{
  "d_model": 160,
  "positions": "rope",
  "qk_norm": false,
  "tie_embeddings": false,
  "init": "uniform",
  "init_std_qkv": 0.0322,
  "lr": 0.00205,
  "weight_decay": 0.041,
  "schedule": "wsd",
  "doc_mask": true,
  "dataset": "wikipedia_en"
}
MLP neurons of a small language model. Each row is named by its layer, matrix (gate and up: input weights; down: output weights) and neuron, and shows model dimensions 64-159. Each number is 500 + 50 x the weight over its row's rms, rounded and kept within 0 to 999. Numbers have three digits each. A neuron's up and down rows have the sign that makes its largest values positive.
A block is one neuron, or neurons of one layer that tend to fire together. Before each block is what it responds to, as a language model described it from the Wikipedia text at the highest values.

Responds to: Mid-word subword pieces. Fires on subword pieces inside a split word, chiefly ound in found/foundation, also b in football, ect in architect, ow in followed.
L9.gate247:582496453555487558447463500529481536474450517540460424519446479487511473481490481418525490579514438558400425528429547519521612438555511528489551511492448491505532528459450477480562452531531497403491506578585545525461583513529548480514552469515497421512471584468493480468414552522443482401
L9.up247:560478459513540519511446613551484517486446577583369470531556476535549463594446459434440478607559469537433476559419554497508558520545482463508548503463505447526513578447457429453563406465492476454456477493486502509469515483496511506444530539514405503544401533511516520553443570507476479495
L9.down247:481514727441534523546526535503533531604432509457500512504517417472458573580523517508518552479479477462620591407474444456501448488426572565553483466592534488519494516464538490553479411469499529535448446472530448483472490422560478559476442453524542481456528484533455512503495446494437478527

Responds to: Mid-word fragments, coordinate seconds. Strongest on the seconds mark before N/E/W in coordinates; also on mid-word pieces of split words, such as Brit-ish, A-merican, Mat-he-matics.
L3.gate1:477497532530510458559402558514642514474615429501466561427480489496453494487511425419614487556438507449456511457465522461501583607511491484496361473518532511488421484577412495409494498565468604460484513457439501492566551467493530494595517507386371503472519504510526540512477544497443520425
L3.up1:489495507605495469482594456489520508504513572512489442513417497505509481489504449325483562483546497516501511454642468518510377546594492527465476493388543422505564469508487536477515491472486401531482513378442495501530505506495589487548523509515474511509501491501503482502594507507432579615
L3.down1:515612508596479482543512415495571496432479575363552533530506557510459478474513435516546515398469563365530579550488538531498401499565470513455411521490487505515536439492494529501464428548416575529519590510587499423477598566507517516438482505521417537544505526552494463554480561490381477467
L3.gate211:426506518518490553567452548462472506508407677484495541558469500499505508498491522513436442500665513537454474555578533443524459581520503493492585520610543532511593475407536486523489496489512549485499502486475493495560634566498466533505542503519501500490492502499500627515498534506445440535
L3.up211:493485477460499503534565534486450504497505441484518561606429509484546490485495470624547522521506504491505509612462553505472592511454507497466540560478517575485625491583560547470466493501492498531505518486569515509423649530493486370564525502433657510481523492490508544512441490496662512606
L3.down211:480449468462600462400503525440536553541486491476558514435435522526524510479542557498495481479403498470399554500373547477409583478555455612533416488453545520514429466458473490467436511467535456483504429478553475500381548422632490436506567543518505572415463428511478542407484573543548527477
L3.gate608:477502460506499481470529596484505494493424560500474518527465504493453502506503557437489475437512491502544495520462444513484382326587489517530608502521521495518432393518509513519504487497428526504507509478507491505484518465505421352447541490620502495511506499488506563484467494505560329460
L3.up608:620507576466497492562415510455435481510467393505494427529540490497493492505488500566598540469527485525440504443609476559501491601588503506537456490522497441501380523393582451459498491540431581434509487437390504489481612416502436564496501491601517507498492488521494407505482495501514464625
L3.down608:557546441527535423577529482526568479507494503422417496513618446506625567568534542561506511527414498499507485508458562577532553488470574462461443518430495509554431513489508554490458496572515544497488505460558533555524484611505459575475485452507528572395460410512515478509442476486616548461
L3.gate633:426511553650491497454375486504516515506548455503499464596527507488539490506481535487539451494493495487450492525459623495517436415422509473524437526468499505517554493425556557503496508552484503610489508626429501500515537441501533633525474509654426508495519512508495497515478510497432435521
L3.up633:411510479574495472511516526563515509494378354499482597478472501492510499480502442445474461518533513525473485462584599442488434418429500483505506490580495502489459404500552482447535513473449518445502490412350488516477495491489447492580509509480455496517514490518498503508525507501524560514
L3.down633:530522624436555476450671495461581489453518418487471516519591524499502512430484497434503511533496567504494537524526500511530523561406529525596378553507522424644540489444416547464493565579512536595547557434509487558472560566485463486473540453520479457465498518446484479418404499554520520550

Responds to: Mid-word fragment pieces. Short middle pieces of words split into subword tokens, just after a first piece such as mar, comp, pro or M, e.g. mar-g-in, comp-ut-er, pro-te-in, M-ac-edonia.
L9.gate494:447554390497533504441520527494539435352563499540549476510437478541592487551557559488424383519490525534537420451463485497612474473431506533573480482471521527464497457525585531467525483467468564477598445395533432586499488464601454566493481461520404561472488567447454515454488399536552528472
L9.up494:468483447487571373545514489452486569541543445462517544533577463491454491441621496549480510445495447448568596612498436494482485369500580513413444534485458462541475557566468601553491449377512498567508483463494501524434440462567489540458477489537457455449522493486405566540498553493580486439
L9.down494:504474592512473504631498539453487422500536492573488483426402498527486481474417543506553487517494555494560495542432519408422494473543502430521499544465499586546470563503541433551481400543407467476478533559508430556424428457481574602628431485516432450520459526466475460550471453449522461480

Responds to: Word-completing suffix pieces. Final pieces that complete a word split into several tokens, mostly -ment (Government, segment, element), also -is (franchise, popularised, incised) and -ound/-ough (underground, Foundation, Knaresborough).
L3.gate138:545504512604496501436535604423483510487421407503541559505395493480480519512480525466504663507494481448447489376559537509517465371327476475488524517341517606503488607507564483484477505464442520499511509458426474498505680530478528606542489496544482522488458503493506458490495481505474506584
L3.up138:447504480539500553452634521525617512488508557502546452506478502491519498502506527482416478449334522510493518544510614635491460585522510527511489492493509460523693478557527539549471519283505428521527505504602507497486518526498458482369501484518457497464478507479494460498515449494516533476
L3.down138:482484506553461559512486507569522565598559543451539578381409503577557510494495492488491513526534439488561484591466500429456496424568464493462590499596530607571497463464446522460471572425508524434564519477572577620467460507499450488538511492513515489539556500517551519563542519480383543448
L3.gate355:422473540539498506504508449490494520494455656493479433649565498503453498515519527404614531460523501507593501578411540565503458474414521481472513494409515578514554413489533507476507509515565501464500520483479507492502420458512493439527478478500601508524444504498517594505611461512519614456
L3.up355:476485474461512446568492481486437506522537493501472545557594490490477493495501401623419468503608492534528484549492502484520524449539478522500493507404484589476632502414561448500499506472532352591500525418509490492431392539504507532511533511466496467497530503490505561503508506497531321514
L3.down355:521508699436499542351477476538496400429559493567556500516557443489570550471540517587472537462530516555589528572512562484522567510475442536490457522376506469489483455475507585491431508482460466519509480487540492500445465535552494450470539526489516475472457557454435396567465542488430514496
L3.gate421:367494569515503508483509629393475488489550408504497424524515495491526507511537536533439460493404495518617498580541481419476553482566496486496390511524513555533571473462469454507564497435611456459479492520576516497522460426494621536426470507500451489492503488527496420484386527497530422388
L3.up421:473508494596509503490439538507616496485577438500479475560476511479480480513514476467601402509443494436414504480512530478485555437281483480522586495466508499421489444453499499455480510408516403533475500554413519480393581491508555542472445497539408480513471485473519572518533541502481422469
L3.down421:556592652496567562543544452442460456481506499497466422533543449418521453475482467455577607504651558519429501437554527463488446507444656457527500541489534462492523517483481475517471481533517457572455441544548484494469499442471464540486593487581492477483546509557529487410433555467577496499
L3.gate445:522465424503503528395447478439551556451500466494595409508532565554518564446514496451544467438523503495481586447578530492385445516413519449577479556566468560539449627411531505534576538508557480517576502455504522503388439499532516497395456507486509524414529484528511512523480521523482499521
L3.up445:467488476484498488404463500467535513438457492457508557481488563429580501502551514461458534546460464536462546451527498581359508434487547522464476513520470418526496536369501359571549546544481481490452556508466559487356479555526490482402561438445513518410495524475537514559518501498469579508
L3.down445:545500762488533448530504470556505502535519500461503416401508454559486507491469532535517542402557473536556390519517528485545537494490512495477475457491544514498531465462425594454556400514480510514465553576407389500514434489474535525509429555426478429528477477482512518416520500496501490553

Responds to: Word continuation after initial letter. Fires on the rest of a word split after its first letter or two, strongest on "any" in m-any, also m-ost, m-uch, b-oth, w-est, S-ome.
L6.gate34:532525412503567544496468483493504542546536506462474438517488449447416460482496486558475396438532492344600373565482461503550381490607489418541437528542435539505437525543490526416415535392517482548551480398438470593498513406456461495511474544550404508528444570534472465466545458526481524557
L6.up34:498427519607489414478460401423511536518530440501431527522551435524499446531407436487550519480468490478502485512560466521541488533511415512459555467422475460508459472535556457450535432511404546455565404531444434432488497517517484480576525463481531569516425555465499510554494575479576604514
L6.down34:465535379559532528447514453456528473552511496553407590580510469449475411466513475503545530542489497459560476498395428507435504529487501556475502469515543518529440578506492536576474511501456431407497437538542476407473499488513550513453451494463545595529513551444519508476480613622491495482
L6.gate487:506555420461447440431491404502543506454598473536398513476535534546506537557504488434541508489480527467552462502498489482448491490579461497562481380494496463613458490532452377471529469429428490443552538424536487476520486477462474567422451542509457493585450506434560456454585435620475458558
L6.up487:567482524502580483476455617530478489448502447520499548566430514537463480483473519478491495439464435582459458480486536508472516418462414524467501461476445507515385507591490554468541432453573540531492409438410452478527587533477481360500506509500500503544487566406488418423536523545517572479
L6.down487:527573585535589563440418478535505384485500368466537466537455443517559468508440431565487531436553465450522485443503546565496547458459423436502461529519418422497523573524466611579483478510476486518513527471514477394470541490457522526526390467483414583601503482459468537497592526601513486488
L6.gate518:505498452464444525446495439462515431441559429498551491535442506521600483502464527447538511495477544523507372501531522450460450510558427496410490516462424481521472493523517450536516512423483582581530472400479472513575575465514466448465433415489467487618456536440565545476584474535441548623
L6.up518:522521550470432537482526495447448482498557501477537417564508540513575493527473522438523587547509497458479470479528526523487464499549500477394496506517491425520365567460516429537541595446429528583543511536423525463504632390414495513488407480468503484625441493509549549527581483603566481471
L6.down518:535482673481480480491467553530472487507526539471490477534514517434502472542417479559550542570476477459552525530559508490538496471517549510525487497485487431583386524499478538453646493508413535503489608625529441471386493414396468491456486528451474555505460589482481486469480482558547489451
L6.gate603:425476465467525500518441509444491507501390423483440492559458474526567563530491488472500501457484581438479437540449506486607414457526413509504440556464471434588465555596527502491544533478416450467465482489565488527506510467548468481485539512570539526507447495496499422542532432545540505549
L6.up603:479457557544542530466520530477517521370542420510507511586488440417507590427524504452551532469442498456477510588520456446540421473480508346502593521462457519556526606543522516585450543529413434481546459497512401508495458437559495486542488528532504440475508574511487529431475484427532479537
L6.down603:551527647495504462448548530527494490613533560520560530539452479423474459512526509460517488615583485474457492481473567503443524473566541528507526528503501449462462465534525478503480619505475514432602443573541548539565448520496478557478529514426484606511566504496527581461502595510513462541

Responds to: Second word-piece fragments. Short mid-word pieces right after an opening fragment, mostly "el" after b/B (belong, believe, below, Belgrano), also Label, Closed, Residence.
L9.gate253:470549480517605550541521538458483404457492416533547477407502503457536496513496512478471545474540484556497549501482520419471489579373460472539515485502491534562565481416474509536424460342555444515596546462490584529491518483532557506503482452524531533532448392497476428500429436491432383524
L9.up253:513527497446544486542549481534431513475478453534492562555480443427466475516465403469509540472474532386523481513568558553505580456542504434505447412541522460534551419472545424512423542469469473527497454459510458421461496396418496356605560472540425454590452543536452492445463449551576595450
L9.down253:427509472403561491445442491492434461451565512450475551469532528459463540505555413493578432488538511486454485512397483436453595516508463462519396454517492464548538515492529445500469366498503454499534583497456422524498447520514523398525414566456475468471555439401466489434442493455490511556

Responds to: Mid-word fragment tokens. Short letter or byte-fragment tokens inside words split oddly mid-spelling, often after a capital initial, e.g. mid|d|le, M|o|lecular, p|h|ysical, accented names.
L3.gate149:529489482507473563415486551494482485523513529443395542549500486434515445560401479511459524499492499484499429510466526532469517525524446465476456472550472538478516463467537541464547441466549478518596529478506449680560495503559494544519543446515507564485568539560436448440502524497500493470
L3.up149:529396521502517578446468518482460524541540518442449531508455449489479484457427476482492488492511447432468428519506494568464528562515479492506457477560503556457493411462535493448521419511564500510524498529444395640533477554498517520525578535464512520463533516579419479528467537550515524484
L3.down149:477413724466470474510537524478495476507478502481656484537483467432534573401524464543450496445537447428458459509459494508467513506425502484521499564559489515521489469557582490446526492510491403502499474548522438476504497474447526540576582629543465556516476523480469570632463504594526509528
L3.gate474:506527470501504544423479589493485516453548533559479478533498450501525511628469500525464503464512491462536481511477467506424469546511441487605486515527578480546456505452533438534454459530494502542547552506505439668441479461602427519473526386526531585430536518529424543462485610458532478538
L3.up474:523403484473485555533527527520446530472522514510488506471524435513516543548588564540576493545519460417505486451498472446538454540523519491593475485512635528502473513521543441478463447506466515520477458436478358602493480496505437540443462510537531536370471546572444548548520634521517486525
L3.down474:523400570529473563517480470519431487521477494509644465557528512478488591420543491518468537527529451451499466543455479423552506448523541470502508512498525509508512528548595482417580477496426430481482481466545410487533503500467513529568537553525498505534403583525519558631428588559510502530
L3.gate480:442567531471443489421520501482534478482520546536472465510436481507467568538474509473522477521470452461499441476565491514514528502489485561485506488507546442557478451500550468529461429483484513521492621481569418617502538574529479497396511487498510605490564501484444512449533556552479447480
L3.up480:509473512480475523464535521567500548510515505540479475542505490511494555523499489476550507442487442400516471478547518524555566544497480523598512529496561486557502389529550515430481390474505447577508499402563322544471516552453456488465479548489478551497489425537407468509494569557443435552
L3.down480:482387675490542480570487475488447479522481494575558496519448531371528523491501526526464516426501474423553461486515495462549565451497566501533517538515472520549529492519577497425556447452415457458476469460508293476573514489465480493559531575536404517543482451440450538593434477547530491565
L3.gate516:459565473498490561431477491559519441511495612509409483492529498474496505603425572518535500525573544418535460520521500530585493476466423537607499493501541498521505502557619537537439469543523548471521531564565410576484454508501411469436556466477537532520621523512464440413505506521498488441
L3.up516:526487494498470606522446586539548502565519566548468540493606487464514509520531494543500613507548463438476512463499465439566484502438480556574487472542549553587516448535555562519514460501551498536438525495533448537546488451456462477437473544500570555458563497575437416495496563563483474459
L3.down516:493378615506524493553513522498468454605474470595565464549476515386518534436492427566436587459555487411438540526497439443500526504554511507486466492528465513531498460517548580489540438507465467532457475510506420493559495462469470522523491552470436530452522532516454578576431539497569482548

Responds to: Word-completing fragments. Final fragments that complete common function and number words split into pieces, such as sev-en, elev-en, th-ree, m-ost, m-any, the-se, whe-n.
L9.gate588:561468449565462462544451448446537478518619423481507428501405516455514478550440482430522547444499529456544482518542543509524477456551498433542498451441522462511496534544514501525502518455454554514469570497460510502544497440497531481513477432537565441505591584533488514443514431492401612583
L9.up588:570439493444495498485502438536501563489613513555521535509558417536545540455510527587516613590485501445570533540470473558481439470503455570546530458514547515509474504527516529530559537561497457518518556546538505559451546525564488490438526512532469541519538528455484518579579600498524427437
L9.down588:542458482442482462497451554543503409536495516417506530488477492464550562435433478541549544587456553495449424470449531528482383435565586515463453538574519498480458508479580520543489519501458521491441487559537494518509413480547525514455532455504581457604648578565618496414498517524389576483

Responds to: Word-final suffix pieces. Closing pieces of words split into several tokens, mostly noun suffixes like invest-ment, telev-ision, constru-ction, often before of.
L6.gate229:522481520581461463571431567433631500536530498431513396588455493437426527469490428536523495487536524524516385405468491469535543494569430514536533538491507517468446526518510524433578514600560557528552485467459520571449595520479443488551442479539458394544533440448550455485528478576417555464
L6.up229:559606478536460553557406572587548473470563514420551482465497531502498548465495433544475452470515548477547554507484495505450481566557505622538488551512457526438462522475466542435487508447499661549397522569558533488525525491574538552508479479461508497519457439491536499525490425515397450469
L6.down229:503571485550513461511514478562480542608440448481619498508473463473540522475494540542549508452535427594430453403447418575392581505472503462451464483499454386532546555522521377447415563474518501441514473437461411494480482388519515500509540491458430556449541491513496541546430468455496423422
L6.gate282:531544464547465544579529469458538467454498537531443462541500545511490551520523517539494463558546381522491534462516484506435415458579448479489582542500504475497551531456512500559458574598544465512535539557506565506388538574505517379480482420508499406495536480536528509434492560423506507496
L6.up282:448555533537562524503473434548452509612449510511497519515479520460464495516483526534523520416463555488502467369582535524460484540379517633527449469474423438487464515477508417513508467468475536471425509551522435492534386510452451384579470490472474496499481573496531424521622453537476475424
L6.down282:538446478474562483495521571480502609397511506493568444392437446521493466505536505490522606538451560498520470585511444443509559463483611483432528542460539523469550450447558526485454529453555504533512476498511544522536558547543484608517499448473543503528534393457411567572404577471575457474
L6.gate418:525527442560582459537599511501589551449484489538473435560524546655443405480505473525495446484487506489550554456502554581425529478537529451507609410456445486577547519535429534482492449503591502562500475450459477499476530559514531412499540549589537412572597536578528494513481454485511547460
L6.up418:554532529481512504535513429442533534496575580511489441475495530565338476425534516487499532452547509524515539441524526451548469539522593541540527484463531486491537571593503467487557481523478469479452507559477468501531524521479463565575456517531541474522533514471493460478441454521462557543
L6.down418:527461636478481453548545477468424541435519478450508508532427497490486527489456434465518363575542421477466515499470533458555524461533491484560428558568512402522509577618570558493484491506539537505519487565545508499500493517446493573519472418427561511456499598481424463537532477481468523490
L6.gate552:546587452567545491566468470479479483459536447481407412488431540467471457512519424488503468488510445592469525478560520566475561488486468517504524554479390480495548513484533499453553494490614572496446560531464415499435472544480533392529471463550474503483576437451465496420533507434483617433
L6.up552:471532443475556465443453474459548558507535520502472483470410483533530475465484549536480454443533444523518403435551524519495533446498537423526500523534510435528400552419456505466497475589526445516507580475502410585439486518507464464556447455482381532497445538416557427513541478416447524530
L6.down552:488467607553434528485516479528471566484550625518549490510594467513578443488467372472535463528599483527537553457502529502510489420474457412498505450488514625454506542509609369496570498477521449417565550561556444558494453436513564518506450548390482470528574507418515447516439556509518408511

Responds to: Mid-word vowel fragments. Word-internal fragments after a split first piece, as in comp-any, m-any, O-ne, s-uc-ceeded, bec-ame, ed-uc-ates, mostly common words.
L3.gate33:463504527377478495494485430434486487517578606483554460573463492499496513510473432433416494424509528452376501480491589614514528453592513533464447503524519434540394497468526459482427487498479469559472478489631486490474555522524547530513559485475463488527508510484514511500495448495326548472
L3.up33:487500462371494513490453474525480510510429430504489486536512483513523517529484586478406534516480504487639516485545405350503451523385506504541509497569505544511592467455517503516528510495529516570455504523528496495582451527513502371549531481477471516468508511505500494490497475523525476306
L3.down33:468499358491500540522574408522572601560455525474486475540485418566442486543412547460480535578478507599482627437472530589444480528458605509403586434407483446490472542522438475477559550525552409531489447492534466481552520513576460503484500468452504603556542502451570527441543539529488463453
L3.gate84:436496492476493599522471508437510494490509562513488435487590484502543492504520407446503577538543498494473512419462541394499463426668490472539643508493498599535657487574516527498478503528447529598490513560500492499493473485488485405559559502540476489504553489510503386494540498510543558495
L3.up84:524487486463502547549722486482425501510530639498512404437554494519563484513508353496598416548510486467493507597561452510502531479597499505531537488537494501513469557478489481544503489466543609509494499474493508496604512513486471566490456494484539499488483513493491456511556465509404605433
L3.down84:492471517445563521445532509409492615461501578523519542567489530457489467571524578520424409492444420499536546510478424510454421490519473489522418492468462568484606497548488646445496436492409478449505545403492440447495536526570593442561456465487513469495487505579484521478451435535455496605
L3.gate353:540541502519498595457513579497469467511462415495454499476482503510420509525497511597501449573466492538497507421492522600507450558526492540537477533462447496513473442423424449492560489502526652489486493611492494520493456490501482539504521519541547519488424514509514487487422524488560437626
L3.up353:440528539565512453416498479388577508524486472513520535508461496492526461498490449487460565541584472525423485585598486520500533553469495509484442469496506456446517417524386463444544519555535416564535495437540494498552447539474538555559540519541653471503494480496482497515502463488495497526
L3.down353:489469391512571479583469558485502448544477517530522525561527520402549543492488494561541473538516478470607494562553482519522414534454552486466394597523477451546487459485497399389533440497420402404555355552431490425460572486498483477428501509413567524543441474447504510579532552531526495562
L3.gate410:546500536440505497484591517575494517499486590501500579468456508512501508516517529550364514544500515511487493377488469533523530520499503491484413529454486544487335458407464483504508510361452506344503496549558502503480572485510521347474561486504579507503516504492515406513498440499510592427
L3.up410:493515579504498522502519405515462496485452545492491486433466510499548519521501464541420418443576503504382495518418473476506510571574501519510402501464499388492446469473528503501474513551569540496501496431553503489564464474500498519438477490635484502504509502506487523507430502504644549412
L3.down410:495562435580455553559536443503506494531421586471535459510383474604481470500572575582462538499460485523558490595428456589432470538545486512518535462499548542493517561465507397587531444473450511410499478586517534506547568483426540518442497670558554425551522476552494431386548520491450444424